Weights of a small transformer language model.
Size: 9 layers, MLP 768 squared ReLU, 4.37M parameters.
Training: a variant of Muon for these matrices, 125M tokens, 7599 steps.
MLP neurons of a small language model. Each row is named by its layer, matrix (up: input weights; down: output weights) and neuron, and shows model dimensions 0-191. Each number is 500 + 40 x the weight over its row's rms, rounded and kept within 0 to 999. Numbers have three digits each.
After each neuron's rows, "fires before" lists the tokens most often just after its 100 highest values on Wikipedia text that the model never trained on.

L3.up552:460449509486502537414488442534479567578506481441545497514480541492463445455469446490467511499512604472433499506562406486508475521474555584521488467482501514494493548479493465526449470498479495475532488404535527485535493480529532521515431486436500497474497490475508496394504455490546533569366492573556494501528523444495497444480513427530519532459413487503482454587490457447480485443537537507514519453474507522447516491553489563486573474530470590475465504468530513434474463503531540505518528464463513480455493538506400521515523487499494511463501528501451431541432490444519517451
L3.down552:515556475538535503510560559494472564484508467575507416562495474500574474532521542465445501483497454492546589482576515502473490477458369468437496485508460493507526540520520426486504501498475522524473481451471553467479461438542483586492517475494564472544513471482497547483456509553481476467467432553473507515470497490463495507460451393471437562460505423491510500473460465475396502481438470550555402542472474530537536460556499455514421471442549531513515498530515547484467464546512482492452478468475538495477517515458497519503523538489536559441585463499479486479515607499500492466
fires before: "f", "form", "c", "i", "t"

L3.up745:528596485477538550441524553435493477533574459463492519477487534478550459454480489516458450493514518516437509450446504520451501468547454448447470534476522500464548515533469544466452514473518431561423452416570490551478456404471484489514457525538487530513468434493502543463398470511502504520442439584494500507494483458473556467537499439542521503438494477495543544564455521533478571483521526529514560503502489453506506483541486498533509542481538537501505527458449507455499514524494445579403453579496499528513523481587479523478442532454497377505438451479516470463493501523481454473
L3.down745:516565535536489503437582479461468459545453517521533477508534563560531472543527480423444503451585475528553477595562445465471483532442558544536409473480565428458527504517491507535440509468499451522507568473453500520577433523504478549519535476511517563478466496524428525451512532509505461502503507502528545482505488506460521575450506507454506538432577492588442467491494484408506571519505470510494537452504438545553496506545498472461447528528494499515533502495478531451505569532477531505549561521544454513508551548541570509433509456508387524478515516509525519470498522457491445493
fires before: "he", "a", "her", "ur", "ic"

L5.up592:454511474439560530495450564501463563521489434445420506509480522559569507506553529601534571481502452493516567459522439492504525518499550514516506493529529419465549468553462504506503509556493460446510524593449466517638464502459492448494501501570483523592576459489448554513532498500492497486496478449528554480474525509507469486535529544516525557435500510510496543449539544501473493496497447542471447517543492475485569547465485465427460514578483468433490437426548445499515504530538487539475487553545485547499455460534544507439536546464510535439461546489529468494525487544443502530
L5.down592:475458506517497485587520519572493506540459516466458407462455500517499525517518507443512475471507458527535535452487512523511543513428545471488490516482487383406583417499492562481467514523512484518538582594589493514535479477547553472505558516532521449491425403418464510484506565583510567569518540535530499462516541528490442536477448494529515537481520492477510508524554436528491527512431490502468481509590484462547520486465485517520496449486552554448537534467491527452468564513484467530513527544532543539504549449483473497543467492544512578485506483491562487534408484558507507499
fires before: "n", "on", "ear", "e", "ter"

L5.up611:516491517462533468488476432547469552479511453551562483482483458457498397534535527588510426514446468565475446465520406481490520463481521455495530537564556421558515493475494503583484476479504509575488526477515539468438497462440498498493522542549495535438517486502599512521499495527474478455528543524468484503506513485565492475467435535513512547461517511549494516402434518562491509514545559495465572475467496480412508528539533443501507495513525576512476513488522450537630432464487460512463575552495515505529515454439493538486401496525498496523481521534457485459448504476512493576
L5.down611:469448504511479505447539501504467502524519558468466556529540496477471541520459478487381457505465396480518467439502533455435526468455509441422519499426518550483448536462457464478554532461480508534466557538485521491473533475567485418527483463562451546450516534472512523550458499449519528464440456495567514541446546516521518537534528458508470535545496498500538505468593548398419471485480440474522531464485430468512550557507408506445518499471538475528512499515491437444486491489504526420522519485548576525566464543474480513559455484580471536514513498472523452521473462504464527563
fires before: "\n", "\n\n", "it", "um", "S", "and"

L3.up165:470483536503520522523465480495454404446514422520556463465386554561485558509438519542571511534528489407500468521449502537456462481512527498499595521487463481492511510511489433495513428562494508540510509423438484535437523586573500496560522481529477458458451458543518539527534517520501510519443536505508476465510487542525487507497505593549540499512458452520517537467515514472503519470484479546505537502454470493463556469457445517534503531521483446507500468568543459509562551456588448485497435507592460560486540537504540505579478513425433512504517505456420469484484516528409487478
L3.down165:561501534525591462493529492444495373485446509531488460507499551533572513454496454499544480430486435495464507543409486490469501467536513462563480536490506406478450478497447466494503473544495478454478613501462457487505491476590413479518478539458494516497498516546541454456540476478409537513440467509468441515462460458503472444516457571465458496563499511542500581477433503549468573558543474537501522535467509455482559537500481499550521529464472553529546475521469519564483576559455482502478515522505447466517523567532496498440464507529458506524480529447519502473521546535442561506
fires before: "ut", " (", "am", "al", "os", "un"

L5.up654:470457541469509518477490428558504476493493546518531473584464454511507487468522475462438499500498588497559513500516547507469540502490491538440494513448485571560446464448513464472489523541512524550530491522552550508500492466469523541488482530458449537478537530497511551557514533572496494446493532530500509488519498436528502475542447518479485504540545471517447595471493478546515544526523609509568463512490459444513585498507430457508571471568510463500497493449451479476480490411501450474567509462445510544509482465398485422487454397530482456549485581477477550428562526421471423517
L5.down654:487491523522494559452486461466420468468525560453505491457482510509431546460538474480497516502527577533506464454460543509466505529507456463490475517543571531517511469471472589421460550574496472530464472574495525486429373572516424519508461550538547476484532552542436483489521544508492507476518461528518531489492500465467519509502506523521441514564522530497475579513419482566524544494474475538562483527461456462456526500486452508543458448528580380492496547501485537524469485480521507530541489536447459452408518443476576570489479507523529477517500521523512561492565517420524517430
fires before: "ing", "en", "es", "er", "ury"

L5.up54:451471480587512506527509446511448487453477547491501528504469501520400421448482458518512493536497526482468481557485492539525492476524497547508489503516492507554488408448488486470495535466512407480548442459424483458482529579414524469561464502598563482583458549484461489495429512447491627536502487511466517472513522555460464462469459526502482508537481442526493524531498517517526512531463557493481505503567495474435402520496458553479539566470409542461463516573530500507443381450482498516483464498446505526514592554489508482491501501458528492502509518444514436470506517495486457508
L5.down54:489481518504539542462531499474480497456482489454568491561464471595489465408475468473590482416422465503477522533594507553521506536467516574518466585521557556444512498509473508467615481524522524506506453503456513448506535512542471539523488485602475436534509530484476530434476485478455549502506563465462517449497498469394533573482483497412526466466475471509520490523503488484484534474394541423486503560467518526562528508548429512493506471516484485455428523528542524489470469400456515480518441498474505520464495527529541483446514479518568492546541506558478529493524486485513471455
fires before: "ment", "f", "or", "ff", "-", "t"

L3.up364:516532481514436554438425512500524530523563479515522530538562473431537542504389463500503528450463539462462499469535454451468413550484434452541509568516542506509537520467501540501551483494503408491518482542542526516525461507463527572470454508494475468557589493555495544470506537490542517580447475486487546538485455517492503450543542489539485514516475487504522458492506518436426569513492548464459562500498498495481548524412431418470525500527490552477447463489571498438490483521527527513526491532514483459452480492468503537516465500464385513460433400487478478539500433506574529562
L3.down364:459518511459565460531535570583542562483484528475459505532471443516557473538483567525506482579565442551453466494538574425529464508542482534496431517498473545516532499488494522460503494514493409509563501540575521504474449541510574586525536457538504524510497526573517536543557561504419480512508550495543491487541494509468527471457498500470458521499447472528476561508526556536494522492450478508497512481464482544535628441464588441617503556492439454555439479506510513467478564480456551519507508522438433506521477514476486484560491503553542466542464485513506509555530509525495505538
fires before: "ial", "iet", "s", "n", "ter", "ol"

L5.up152:461475508511483504561480484489533499524397483568483459487516534450526484555499494499514542475536489549501490526485509490530441453581587492521509474579469540502517512493495505499561497514460512559599488478562581499415461507467510433480591550495432520537504491444455480426561505541483417562471492628484526533494490472598567556551489505510561495510507486442480531494514494522472526449496522601504548516471437512492508495450408513453475466508514499544500536587529529545468513519528507463542443424563500517550544529478478503520500512471463477498507500549536493456504517526515505418
L5.down152:507508463506464555447492609499469483507498520452550571544496437431515483444472464526503534496431531491546500547504487448457489457479462546513469482475463540603532593468505448502438452484575466451427516487490507512505527463512518483438505422481478487497575547571550527468486507479357498521524482442455472465473511543496517532545484528508466446521496489536549498535457463506545515486525514490506476467477407432484480512504444465513555519567493538512528492463534437504480529405395502514455459500477582433486578530508481463481499506460509488541503433531451529468508468464533520495
fires before: "g", "ge", "ing", "a", "est", "er"

L3.up648:527565512533477514495495406436517470495552448462504546492580575463496494478505442390441565545563488486392461520484501541512536545519544490573548451484533481475515483548449455510473504476478436521541402489452502395518469471495459548540489508475500531444451501541499517507476501464506579519485505431571426437511518500527548484487517441482508533490530546485496529520495573504513547527519500523456498529504471460453457491536515555468537490457512476565461469438405509525562520537497446417491490583471486511566452544490490593484516482482448495484510508491501433502490517495516486445
L3.down648:503493450529467498550570522465574495512470495537524521503430555474564458498521513510506464496526477520507488471461430490511509486514509418486510522503491479463480452437539531462488579454632558477538519491477528435522499429526581523462494486536490536455441479502474541498511493496427502468498483463532495503515513415557431448457528501541498540494501560485504478563439493453562517491585514486481554425501471465485437454403551503566461549570489430507446514510545565574552484512529533468529511517510492513433502511484471487488442528461489436516459530456453539458505626555514485502
fires before: "el", "her", "a", "u", "or", "ations"

L3.up586:518551531509518595493510451401507552487510484458565481544530502571485510530475526483509510470484499530536481514531526557534485449461534554511525475499565489486554496467475515475521487511463543505462563500515511535502566471471610626493542484470432418476535485363464539489494490513516492548532516560456527433485529497448536539556500509477481460520490513507488521485494513467470527558472545472577476458505526521472579564465545503504452474586549512557545490510454501542489424487579518457566518465561407519503515478515544550504520520508477466486476518598516580543471508530475506471
L3.down586:448582480476514469533533505425526518449469402532561459497453460503528496486515516545552519485501507518526559423477549523489501490471472589492472426547423481515561532522519514436502444504491545558513499463418499500522548521524506542537441558471515495448506449524449446469521533555518486534570472430484428518519524476443478520544518544472511450483410539519441447470487465460469539593486507536527505438556431502465462528438506477486521487467547501455536533498475552520492503490480427476497455537479485544485425407444418529510455469525509552521517500491560516546464478549524427530
fires before: ".", "o", " "

L3.up348:503466531503536567549471511545450551525517511566500573524548447482461469579487558533528533456488463513540584496505486533481570456507493507497527443425430422477464502447539512551514452512565509455486515527512509477446432491584475470524548463551426530408434495545453499462578498482519522545473539484469542504449543459519464508454523526532492490560577412448512518484536547507479456531544471520468533469522459547502523569559496482502474531522471473544543465537532553510508526555529455502487511503448433518447541476504530553495451501467452540520499451581512601535531518469480568473
L3.down348:449560522537481451491523457562493451518469542475527525497500458510492490518478476529458464552548462476510533464536488557521557511455614504581577524484551426528507508470495527502521482481560472543502511470500545495552466510536439437512473461469525530462480575495527492417471591454494431617475484508613504524464517465491517470449535495506538513553471539430512452474505486492529523522514541513486539551515454478480452536572527524462438456566531489504575506491551469421555467481436507452534590460447511520490499457567557534501549446473538469478461505543477526414519504497521495519
fires before: "ed", "ing", "ut", "er", "e", "es"

L3.up266:537425585529506445504569477454567454503497495529497520559516464480462446507605543537460464539480479490492506485520462574508595461468465451502494510471477488467490537510473505512457547557472541539533543468440522535459524513543497472540513545463576449453520479509513511590502548494525452453476441577429533429562586496461488517512540523508514535442504536575504564527429516531504534550517540564465531488413470468541525559486437600452510547437446544508470488484547490446483519468555464510528436526491525511513475516450536498495473492493454463512439516483529538534485428460510503481
L3.down266:485544522570474450454435474436631503473541482499468470489546509462497436509484536485500526470504497489475531504518523504526537514439492525396438513478503533523431499486536489463460480453493463499527554436489400553563496479424489490480531533496596567544490509554556510485511499482497512520536546571567449598502472504572490484475462520542475500467458544494411495476486495511488507515519552506499509465505504505487518495500483581410501520508502494490401509461512501525467559544557529502579511473522500505435500422525571531479413494518552578515568452497533440467541542484458532467
fires before: "om", "y", "it", "uc", "a", "and"

L5.up159:531407471474415543545517491510476485522474433473429410450503456491501528507585489430471490503498488532524526524463463421555460527518507447482525455491553446509459500489519510537462491444597471528490487429519496503504499525534514469451514466523477446481502481466498573476505487512534526408486491511403477570554521504524567547559457489496507494450485408449509482511478508519502503467538460453553547554515529500487503487445438406462540531471498463562549492485511560489486472473488479450469457576439487537551507636451578511488461488460499555519499528476438505451474499452505532477
L5.down159:493532516496508474477506524448518513522402472457483487468491574579462516456482510547536495526502521513502457529490532454557474442474473557478536486451504515496555510562486491488453573493522488585464442460467540470473555506584456490468455466528564494590440514474473513439521547524580470439557545489430455448433526549458464518492502485489448523461557555511446500535433469457463488550461476463505545528549412498528444451501495527541460506461574516418515492496495481472416522484487502480486456501511512374497523474493488442507537536538440457412510523546506459483490523571497481449
fires before: " to", "\n\n", " from", " that", " for", " of"

L3.up681:516449478478518500475571485453440510474531474477465509433507462491492520507505506486455477485445468486447544528461506488552512517501501503463553478429518496556506511461532459489479449456469548481510514464542504514435522567441556526458457539461465501417486474542422560505461492488542523460503491535457493481527455468488509673487442480451533542502487444513503656533502506510498509543507411601544544485518479428538492490554429474525484511505531504495509482447520499517461414458545455500496463478441446523467515534541526457430471574510525529559427513430516466512533477491510512538
L3.down681:521520492487550421551463428475548545439545506457507501451529513525488592514488499478455477553456449510451508513488400372479562478432476483547538454537494480481478562545513483568508530487525509452453486473465509451532555486503481537535461531563445500506513513505535508508561518527463524501533609468464457421497550544503507497458468512536512498525509508500592442452609535542496509524458496444429509539483538393504481500511524557485458479452500497505404476510472504470463486569502463554467434506500450579480480535513503557452484504483478518454441437511534496522474503466474499525
fires before: "it", "ish", "k", ".", "and", "un"

L5.up422:544525476457492521518613499487537484488510487436481471548568567547501475420491522471572457455510562478522487557532472450551483502562536470517504424482499552528582459550507513465440505504527434460469498478481476464538552512501505518465462508562463492512467472460521450530440444499481455536438523483452456468486599561434540550511455489456500512514565496510455506508556465493443473499445505541547523560473475485436529479551502469504460463496539546585559469541459470454539475456466512480590485476486501487570528560472588437408547501503493476484491462519457451451437490497530507539
L5.down422:508529542533508497498547524455507570482464559431486436533502631506446486454564451519445516479505475502502552592481545432521491557492561435531519470514507484517455523550520496471470462533465530523435482462499511521467452522551454501442476518547496463542440482514515480476429463503440478442499508573525536472535515446505521513445477605509553403509503501449493456501512476477503573479469485439558488531481411445495478493544514384455503471496498464532503516451508514484433476508514533549478534532532546571527486556477549529489487453537488534438447562478501563446457549518510543537
fires before: "wn", "per", "pp", "b", "pen"

L5.up598:498546461482493510494571478484539420584479486544441559475521506439471481539477469500473495485541509488497421518518479523513507496417469469492512420405525474479542493501552526464522480523535478535532503535502457540483533459473487502517486453507480526508565477462537519449494522504468540512384452484523518620502528403427468532521504511509531530557481477518448480557563468506545418486499592545530493513583511481461486519426531516524439479481528542494493488469543462479486462477504482521523533543434528538568462540516617543572565512508543489560500492497484527497515450542476408426
L5.down598:465574515465471393528615573532513480457469540458488541435465519482447492539491502506481556479518395540485575550526514482503514503472514476432547571465410443494500539446519484524510470522546510505458475526511490497446607500438516516527460530527441418530477535543509462423526529532536484537479471463473506523492525538397469538540495550467546491455530554617547504525480517534487512452512538556537547513474448476529484513525523470532476491506560501518493523433568521480519434496498477580528558482560571464545508500477496495498531545490424535499489450484499479479497553495529506513
fires before: "ions", "ion", "ed", "ric", "ic", "ice"

L5.up761:492476439545507523603476493492498532465498525436472556523576519444494558491491493463544532511443478541493503544529481534565446522565469562497541431474496493530455506512512554520520434541479535536512465520449472524533456422512494472464525482488440493575446509543517557496536596527522486552540481540427508518482472450493492482522491500488591491476557453485424490451513529454545534465556486518507533550466407468509457553454522506562444446595488551495472496566442534559506479428546443568488485514483539504526487494476509545467549451469459562477458533473498464537495547431461430463
L5.down761:479589490449523483502496494481540485419494418501478463458474486518491488525479513553469480456437527531461513562489468500540459507497563538500539499565564449610524487524537580428547511484489455548487612495550486519481508577531458429451488417454574538503475497471516513548499526425519478510527516457447537481448609495547479488468509591489517466547449471508467580500521513485537473493495463542525489532460543512472557519516509519472457511534471531462546541545541472441496510492495504511536494537570536547561412517588495516477539490484498517542543467538482548481438455433502521455
fires before: "ed", "or", "w", "es", "ad", "ing"

L5.up331:472545485471537510477481497487454424472405422450514495466523468531491502536548508602491483489473494571510508471509543480532449475459587558512516466486561496479552491575589586441554527535483497506564498453534510570539550475502544471464500536477501486527567470443478473448518480499496506515432509514535532497447528538521528448521502518475504500478539470590520448496521425517570541549567473524492526493515468495541538488553499403429561484494498515473521510582469485490514503520567470438548497487456439546495477455507534501557558514536516474563452519511558544522509422504587469567
L5.down331:484535521443415522579493488490452496487528518494508486493434484552558517443543497449501512506475537487432526524458581446498504523501572506517494524448470434489454469504453506487467506449496556516523445552492553504476584535509444498549440477523502428418482463552523445425577442523516520559550542478522418446473534542552521523509546519535502512525461460534510474565496449490465500509504493439566500512487460444538446516525525564500529544482457507546444460527500524494457474498527553480506512505440534569546485536419481497482584534496544584538474557554556611472510531462545490490
fires before: " |", " \"", ":", ".", "K"

L5.up458:534500535464435443488503484469520512478554511514469420526455474490506448515483526553511557525414542476398455431464543485444412512493552509484485406467518520469580493508449410518487552449473499517453496536548529486576420442480458509531511515464457472492543459438501534410424542487493419466477495540508523564499528462535538509524476477537428513461528529448548517513526496471497490499428523498512485505514426578523528477496488587563507568527577499502527484455488521498482468452588500477486468483491485506491567475554539484475548442555520521440530536492516490466518575500458510534
L5.down458:457529442476432528528511501494538480480481467549585507491541517445485513496536568526454490550484517468462532597459524485455431510526420469514589521563482506494515557552497530474492509435530480479532454532460484483480496495470538554467449540536505568503568447449475519516483489431497601486540426485456508496522461528477481483546478454475472473503534514558602434519381450511472509542510540437499465528500507523531510500496495488476477460454524403499527519483405457400558479530521450510454529515442498444530521517453540495523500478516602519511511477552475514530502523430431487501
fires before: "ation", "ision", "l", "}", "le"

L5.up224:587538580554475494522474480475427488510480456592504515568490500504524474544441414466411462419517507446516466532469487499551487512515499502471482481469506526518555537492511479458447516460428549461465596523481503536468464534474529462504556495458497542523448521492593524418491509492496475492472496476469447485456485473518569430514512459545471428475538563530485511497360591519453522498506583469566507556474460481487470519525514479466537524477517560450547510398537504558503474504502482463476501511514540492439519452509449422476506479469455479472518574495476475521499558507532478516
L5.down224:558496429502435489500515531501481491431476539505474495494539463512546513588445434507478488507473534491521510446469533433513531569482504470523540531464526563525478511512562519481540448520553506461499501504484426479505544529506464526409476451429453557538531484492498547500492564521397482528448570467557478459488497546517456442477533520501491568478476429462527487449474524545527479520526534462528480533470514509527525551505496476544541518477449440447559523461439498601493599419461531528511497497490560599582496587529469530454482556508549479502448499550507532447554436470478529527
fires before: "N", "an", "ia", "g", "ine", "a"

L3.up19:528529488447459484535541488460465507535457479514564531477494492518492495440554512449460526465570524533475458471562515553502487555498513556433520439496568582476524406496482540465494540528576540538544498505442434533492546502513481457508580513487518428403599584485504504499446439437471548485488528462473519533501409475524503485550515477499504459401517495482507511480494481553566529506424457508506504515528506516559484493561502498571534441487418393443490539503468570463506528512453451503522473557524457505506461482485430453540444536517514519540491510479501523506503498471445539434
L3.down19:435465504542491473496553530485493478515437509489478461533483418515479407537523525461564431555519485479496480469526451596509462440506528489516496461402507540494505466484500501525503474519513600459466509499496501507451492491515508489507608520496595513420505519534437481551509431513478533532508494479461528456528570549456465541437487492469444571490531473497469474534508468510503510583532528491481498513494490413558506560479475520473550410464514573487514501469475497503534556537474452506444515477481572538448523487551514523413488518504507533462518627480446435555548416532506513472
fires before: "al", "ut", "ment", "ing", "e", "ied"

L3.up257:506474571523512487529530543547500552439502514514451495486465539541507441533465510497540461514495496502445460428483544534472448437439504452463464520470468539402564534530492540519495597531442527464492564501492480517513563453449469551531544538507481481457596524406456460446449481480467474519492410593539478473492510517572555465486502461467542504429492509414481482517487520474521516506504512528469521500563531504537505525495481439503425498547427502527420502581463545580489473497531509494509476439424508537443544435472524516480578544512481483536498512445514470453522466523452475556
L3.down257:511474460492502471472567514468489525529483466468476508540512468437534431511529456553531441539536562529482493552510489437417529447555417449487509490522533512535449602498480526512468564505483435489486518448454445460600509483487497526500479425540539414519510558525405459516501489435505462475517528504430493494481466539558518492430549503523515489527503464443542440525505469455513510511450505542430531483523574541469525542475513552491457470532440529525475504513525447503525572445591468542550522520500537429455541482556554519511485517536529487489525463382485472540532449551546512531
fires before: "ision", "es", "ar", "ation", "ut", "ide"

L3.up239:504442505512469534459522518515550534574577466523504499491523524497571465454466505532467536598479550510500502566480490531518532527515468482541450456436488561509527464509570552467439427487484505526421487519448484449475460466470486474472571456450516533533484527575500560476493524526468451518523478544455528469490531466514493610450493431494514541453446518553558512458468511434472517459479493394467458511484534510516529480477492464440466502577436485475484472520528467511459426507452470503470466604537579469486432464440489560560484491483568510452478453513574557470477486518516517445
L3.down239:470535494563541448512505460516469546431537523496488497434477531509509531545460529501395559623472499548491481532469543462503532508480474463434455470476535458486399503480488521511499549522430546501508480526583536473507451564552506502443529489499498504535509482599498477464464508493562445458479444508469550445446531481496424453417484624513468490511589467534529501560510519469583524518444562506490465462445514496531466502446521511549485525496545548471439459464482494424532466485501525487541484500438518441478460500486541539525495497457505498475521501492544434532524568489470429545
fires before: "ge", "g", "ion", "ic", "b"

L3.up4:554482470537574533548502578552496531496553497554541516514517541477515503454457513491531490554517526434470490523556488547492569498511498548458514478461434441549532582509587489557461499460510534429517471418477454451427477543510466543515424534501518533449517460484520533502483510510565485500516496456530488506452466485550492507462459463472501475484445576471473521487476574405461513468536431521452535567509498516515437533468518481520426449473510472455465501469487545485484497385411462520469455496427572505512389523494536496567509514455490528492466503471472485489473539579492561462
L3.down4:424459546508437504486448579473463528436482517515496566561491480531525500529531519524442525515457527499550479491512516451465523499495424453478512480461512460539543565476516528461565523502538494554480478504474490503504418442460466574513489525581486442511538470594512489507536441480474577487516467463474426440502495466467554478483469490513463428497439497477501477544491542559421451559485468535505529506503575530525456478455497443482534573526559474441508538539492545557533465463446486551501423485583536490455538495455457494540554498595581524537456444519462481534503449556539504535
fires before: "an", "pe", "h", "g", "\n"

L3.up370:490510533530462537492532522513520515543552468507516507515512450550543506534504349533503476558494534437466520457614569511534468513464466424487506582510430525461551502450506461503530465509488488443500411451562445405468503476516498514532497500486418494552480522457511527439426462491482537545511502492518532522526487429530522579516565512432513537528564513511479528528494524493535501506434536497504516509500486508469505466497468551472445490518466469508516551459489501448465502522556439580472508470533527461521435479446555407547502476500552603506486574437518530453553494499542512542
L3.down370:535428440490483547464529522494539488519447533574561504577529483504497464503521462513516423464531469466563456527486447536452461497423496510518471579480526470547505552515435554508472535552498554514557511496471554509554476526565470505479524459494488518478441485496481496491489506557456503516486483528459551459482594469531554467463516481475494474573508466502567485506529505434507485509552540507457483490552495460458451456537519484513487470464526586515529519383515514431552497460576530436518503427495530551561514453359522492533510529451497551559506525570500471403466529449507504468
fires before: "t", "ed", "as", "ic"

L5.up518:440457501561471516510492531590531528549497452474395484578513529489455481500435473525478484453479461548603487525504410481547481453461538546519450412488493460468527500483482526551507414442507524496559459447422529526491490576471455487504443538560508469511521545463505591536510484578454530436470490479548438471512481538481464417515509519521482490512501500482494503469497571487463501561416593555515523504487527463491486484491481502498506523504454580520446460490467407479500420521525534486510490502545491526498488528526478448519492453512534480421473477477568540575504543440510475529
L5.down518:565440490418485475504468496600513490468539603460485482526504494565521482550541559567478488484510495538448479510475458505586465491506505391511511505501519526487509487447482508452579506446447552488493514479459500447535488557533454514467507553535494511471459502493548637563436545551490543516539479477461487560444509494433540516494478545493428527445534499544492461506512468502464511524470477502482533548475503494495546504429538457506443494500536553513479449436538358479524483583532513472540528504565499499398466431523477492479458479522459549472497520490468549499497468518486454501
fires before: "st", "n", "m", "l", "pt"

L5.up673:525510508467560523527449568587556510542489496556466492552491346464490504541494403459485481456528495508486522501482483524438543512498510566529486466502510541515516427484461494483581510516581498501506505504512489484532546469512540440508506402521460533566530553495480440526532509542464529526467499488420499518458547487513426521578459530581541484473559454489548506529498559542448485466518527532551474472417483545520505555489457464518548494562524474484478504512488445500514449495543489451468488484586538551510543518454472510534482483441447519437473543544397439459540492504499439532
L5.down673:496502534505571481472565524467479539460498557564469545533437523566564479468486464472532530529462523496467475518474519546475529463531609426569517506516553486552535525547514420510448463512496499523375517482516426558447478471502484536530518583550543478458452555545416531462487460504498470572537494517497488464500501474503495568501546524490399514432474552512474526490549451486488485524534463491408502523511568499423423482465456487544474436494549477502537512488506570537495479419493538487500468444501491512544542484430496488481504434512486548467547572521436527497493549488474521472
fires before: "ed", "ing", "s", "e", "es"

L5.up29:503566568490498520518473481527514502527537506447472485583548511517476504521508464543488463491455519488527478484417500486498482519465553535416506439483508569524522473569578504549444531584563551380503514507500532502513526498462475506435427571500439524510522475514480525574491485528487522483514528563437498520516561514514478477535496443536482511577479456460455529481509509498529493442465505473547482468450393480491534490575557475497582513497464512458527473438483463458471487515509489482574487569516530550476490493463510470475419432446536411473568485435447506609530462541483464504
L5.down29:515543503438488527574531412541481507503461498489471461421507487426483461513443576533503475534538413535512540465478525454494514499536518476437506487479494502536520484553503471448611510498526513440524517539578543469531475453572525547504523518490457516484468435517436519532515477494530525520544519594559530417558462452550463525561482514514490507525525469457503491456449454511460578448497491567500593518481442462447568520477531387447546512529534517494475535483515527538423471458450513483511486511436462446512504486488558460440496553481522480509520437443428502478530485555506516545
fires before: "er", "ral", "b", "re", "ury", "wn"

L3.up597:487497532414509606537481505503537556428508514500504450464548482497545504528556507486469518512525471543451386419510432543480502512460508524485551461526574515418550558508463492419476479537562500525517455438513459517476524553492506501500501457541526518451542456452463560502510493479452457470481490431494504581463494472549469450474526484532528491464460483462483459511534461475499449526449503518469537544505535438532485530433421450560530462512472452446500519558560503459467516577522499525554498473546485533514637498480432509565454503517449566445492561493532520468465536482508507462
L3.down597:441566496476453439487552521450479491492488525443434499579487403498484459555573498497481484517514444473458482510520513625475453506476442435513535514449498425431483498505515464596472504572503502398525455487516451533501449498542434478480535448509507512502478535546446520399519478474486472452525462463525508586441546521513509515438501451457463536516473545470566477491539547499549491547505480520506555475487554546550516440475483521495531427518500473422530450529518572512463580543484510519485600476499484463504543548508496541492488482572505504473548502509463514445522454515528504487
fires before: "y", "al", "ut", "ies", "io"

L5.up110:454465445554534517514487558429461479571464586527493500512527507522526470528518416515449553484478526462481497525458497482479547499543515522487431513560407603510532489574485481535446530501471503514523486472545383535540498503558485505531461546492458506548538451457519482480527444467481496489483556534534506480597501499488532506539547500500474534457507460530497515539554514473544483531465551501433582499480461558521476562495520482494536528541525533491460471515514502541530547455475478538567497598564569490406489456498556491598547537486604461516412461484502481518497472495544538475
L5.down110:533502530540502512452472522425476483528480560473553554453462520501531425460443510566444559455505492448547523497463479554491465506437495492554490539566578542498535495521364486498480487483493520521451548490564489498478457517546465500521500455551442529502576543611514513487475500481545427539534440464488484456488503483497423458535464487506551533440555544478531463481449511533463476558502451490543477482502477418486529422517508458488504555493449444493436432499577484493474471474459526558452406558466497494452493455455520483447518537510540514522514495552487471436520450533443455486
fires before: "t", "s", "ter", "ar", "S", "te"

L3.up430:518536505547546492503541502516458490547451447479533493489479503497546514483508506518508488461424479544472480582485465485477584542451521515482453451490535550508435503523595456541485553455553416488528500484554510419549516442511489486480487564487513495533616580419474540526471525439492509513466557492464521495548581521500486529574546538518488569441505537509517554480558536507518498472489405530483466553439516560506483425488592504505557539473505538464559487492453500445511553611476510514544544483471544522482443503487568502448445439516570516527464542469532502502540500493499479510
L3.down430:466481503557465478487472546472512468519554552519466492526441524523565538466404440531594507550445473409611584410530557499509431509518507453440508432513520508443485488501473503435519449500456493472458471443532462524495516500468497483479471479468497531554525457421540485552462467493489561435498479595528459464501492459474494503529476515489508498468534414534524468494459478502462449524523536524511509458476497501474468480520563516512447482562575500493476457465551504593463520520573496488477490565540522539492503492485526551451547534518533463477515531371444438515553468517471510488
fires before: "uk", "ed", "ing", "im", "e", "y"